Part of a small language model's weights.
Size: 10 layers, 5 heads of 64 (1 for keys and values), MLP 1280 GELU.
MLP neurons of a small language model. Each row is named by its layer, matrix (down: output weights) and neuron, and shows model dimensions 160-319. Each number is 500 + 25 x the weight over its row's rms, rounded and kept within 0 to 999. Numbers have three digits each.
A block is one neuron, or neurons of one layer that tend to fire together. After each block is what it responds to, as a language model described it from the Wikipedia text at the highest values.

L7.down170:476484529466477447507508502526463466506534483481514492503512481476489503531486486481501499530518502510544508453493511477503513513519515514490529532519473494536518462455470460462496519512503488491510474478513506474523517545486499550497515434501562478468511481485503539472481507491518497557477524532471482496471499456476524461476493522509471479504523470488469470524539486517498492500465512507526513533531490480452527498478480484458490502517519437513502515485503452497527479512491479
L7.down579:493505526504497504543462510473497517470494483494509475463492468511531515515488489516499512486472489449520486494458514542514509501465474527558474469530497480523499533484534511486515519493507501516476476522495424476510526528481528475557504502504509498512506534529497525471548484523504522498515500488505527529503493494486502461485535489482492509517483485525494546471522515491498538494434492502501474494498475473535484534518521484510466494484489546511530475521493523515489467469537503
L7.down581:499456523520513498509507568487459499503532507497478476566544491490518462582446485522461504508508444532485538494434501459498510531483508518530523530501507483490468483539517509492529486492459484503493490512493507483521509515474534495519504468496482465530489504501478528488508499477513515486507520463499535504479516510452506511499548517471508505529533515490496484484524513475492546487507475479548509519519422504510487532512516545462492507529511441533505498546550485446505496552492491
L7.down679:417463526526474491494492498477510500479570485479537486503509526520497483484497457521492461492496526520503489507522509531522513515519476511457506504508493475461509493453454487471501489513533521502511489522484511485496504509497524502470523491474507498502482516511525475524461513468554574562473494514497541553514515478493508478516483497454487488504546449542521518497474546556526524524469507471459501517465554515520490522510483527485467483483459499466480506456491527491479503468486475
L7.down913:513451486522494475471449520481489505506527498485467472494480514530487521527517499501507509515455519523484521547484475487497473484526496516509506501505482560455505476519515507523523486469523498511475500534487485506503500515474495509511468544502502462488516486490546519526491532492528500489505509508510488482492523530551519498473508528497492491534524481477503478493505512552465446498498509491502452511506459443486559464509483478491526518503505491525485432498536521530469525532519540
L7.down1005:502509477507490491509482570510520507517508524520542446494451481486536542557513473516533498506451475468494495478482535540515475488482515468502530493504482499520495498460497454480487508485521505492493508476472433491543539532502544501515491520479517500496514476503505505536505519515528491531514526500530472515512480483510537485475485510458507519524536470494535474506483489477503529507462497464495469503508487507525451479477482447473492475502505508513535486514515514524514540508501534
L7.down1068:460482495548552475495511509504470508498532521536506486466449511493521504490526506484455472469500498510475472491511503492514494512460501520518502519506493546514469497514516516509507476515500510502500545478533459509501544542470520473511481512489487480440457507482460493498466561492511520497513506477442491496507508468528550512481518490468523504523494473550508510476509486527485492515517469470519510484477491511494482473526513543517521519494487557525446486492501530477529495516506493
L7.down1199:495507486474472490497515521469492473460490461524518469515531468504550446511474478529514511471486478468494486462494502535524536539512533469492478465490491518550484501486455540496498459509505505506473535483496488517516541468470464525509508509527492528528510498472497472507474506522503489449532508515503495477523456543491540516487519527454498467490520522472493502488498531498468509471506462553484505518504521500477513480507486480485514483492479467498471531512516497459520498484480514
Description: Word-initial subword fragments

L3.down49:482483509483474551484486561483555474496479516505490488505491532521498533503484533535474473480495483504529531480492472499525462472499530458499437486499534470522450501559496510498493511536524483529488441525493468481525471508531534468481515490514475478490537524494498513528483473487483478468487516512469436475514484536476521521486499512498495490480561477535540512510460512521508519507501508500507465494527469509494493444456514465497487490520525518472466466482487517515488517508498495
L3.down253:507503510493520506557510460481526468463531539548502483426523487492544507498490521492507498517525521508451492496510498536519538497505496467530506513508516559494515550507494426498472505484506487509532496527517502501489496473461439454475498487493494521501488509476523529496428514522498512526521500477492531494489516478481507557537504498481441539503534540446480527467496475524519514512522527485480476495490501490507478486507535488521486508497540497501465526513490504486458494510469517
L3.down466:496525505528472460525503489494532550475517447549493484544514512494504514518504496494490508474501458490456508504471547459494504508526528464436470520489516464515505486519523494503527505494472529494474493484502559524461538463507502531515499467496493506430501554506548491505511500501498551523493493541472511491528527512533515501529498473462472487514507496490497492508498502499509485472500450464506451547462455500504526478521470529504506502502517482506499537518503528502535501505498518
L3.down691:511474472514510513522488474484541525506451524505546516514544492477509486499554472534441509490503549431529473483536523518510467496491486516458465499532512511516489517455478516451504535527475488504477497479495518497509523490509494515485503506490507516487513496475494476483517477495479498507491512493498473507459534495491516503506486532486450457503540486477517512480483548531474503508500486526500487495505505477511486555474532494512505497492506524474531476491536478520542442510508481
L3.down905:503504482500494463540506539452556518506536482459513523463480546512490475525478467474546494475477528461559489526495540502524513491503488532504507480492485497457518491461480499513507457490469510523522455488496457501494499511501502511530515527480466471515521483492511413522516490499474502491518488512481497522516524498506533471525519477524468517504522520492485506496455453491505469501535497461476499447464524498469465525484500487472486501518468504462481476472510507487516489524513509
L3.down1021:538514510458497481500536524496494492457507539535471526505530515496506447509507449513503462505524532525486480520501511509518487473503547515497488505470513553490508504486509500502502526499494541526504513509489469477526543521474524506477543517484495479527467479506490512485505481524517472472476538510502469518511526504500530526491483536488527510528503483513461519528494463464526515534542476548553465522502496474505476491527514474470501465524487498450496531502513493501529540469485496
L3.down1108:456514503503577497493521440532520488484493525502426473513478494478517498493522488514457469485500481507483494520521528488497496486501511512532480523484534541465494520473492473487498520500487486517504458547522548488448512519480491510508443491480487493493476510533475470462507580494512538493497483496516500473471504515493479489486545525502474484531475516530499500529529500527460497506471487497455481500488497502519508479468483494492470555491535502492521499509500486512462499496549491
L3.down1153:535523444484447507540522513525494501564538478525475568506496500469449506460540478487490457489513478504547466484472534487467514505483499530526494498494519494520477563497467490516511480508527466532500501496498483476496473494522521518553510518486494486484510485462478506533488496497497431517456479476510492492487462519512496530497490492520530452515507451474523547475521491534529513491509461500514488483476475496498534505537489513463486498514507518476515516504479485510505476495497500
Description: Mid-word field-label pieces

L5.down917:522524487498526484515501530512566489452498507501503505466514507530485497495498501488451500477501472485472474469539530485458492491445503521503481522475538526535527478512474531496534489521457515481480483493515501489527484519509521485492508505541491470510506553536484475501521493497503519467534477457503507462533493497518467457465488528477483486537515473510520485503471522524538511476512523493533463517526540506488494472482546499468531533518488494487488491519497546514482527502468547
Description: Table and list row delimiters

L5.down66:488490567502549471482477490467537515558513468513512519477510532463510516548511524472458502443508494469492507480509499467524498476486472496479488502509558512467481483531495444509496517523510491492498491527513484451492469492478490485493529464540502450483506486502515484475534474470515504504533485512432499556509493509452507495507507540515501505492522491472526511505522535518503512486518520524509525549522542493539488510509541486540497479487508483461498530550511516475460474507492514
Description: Infobox field-label fragments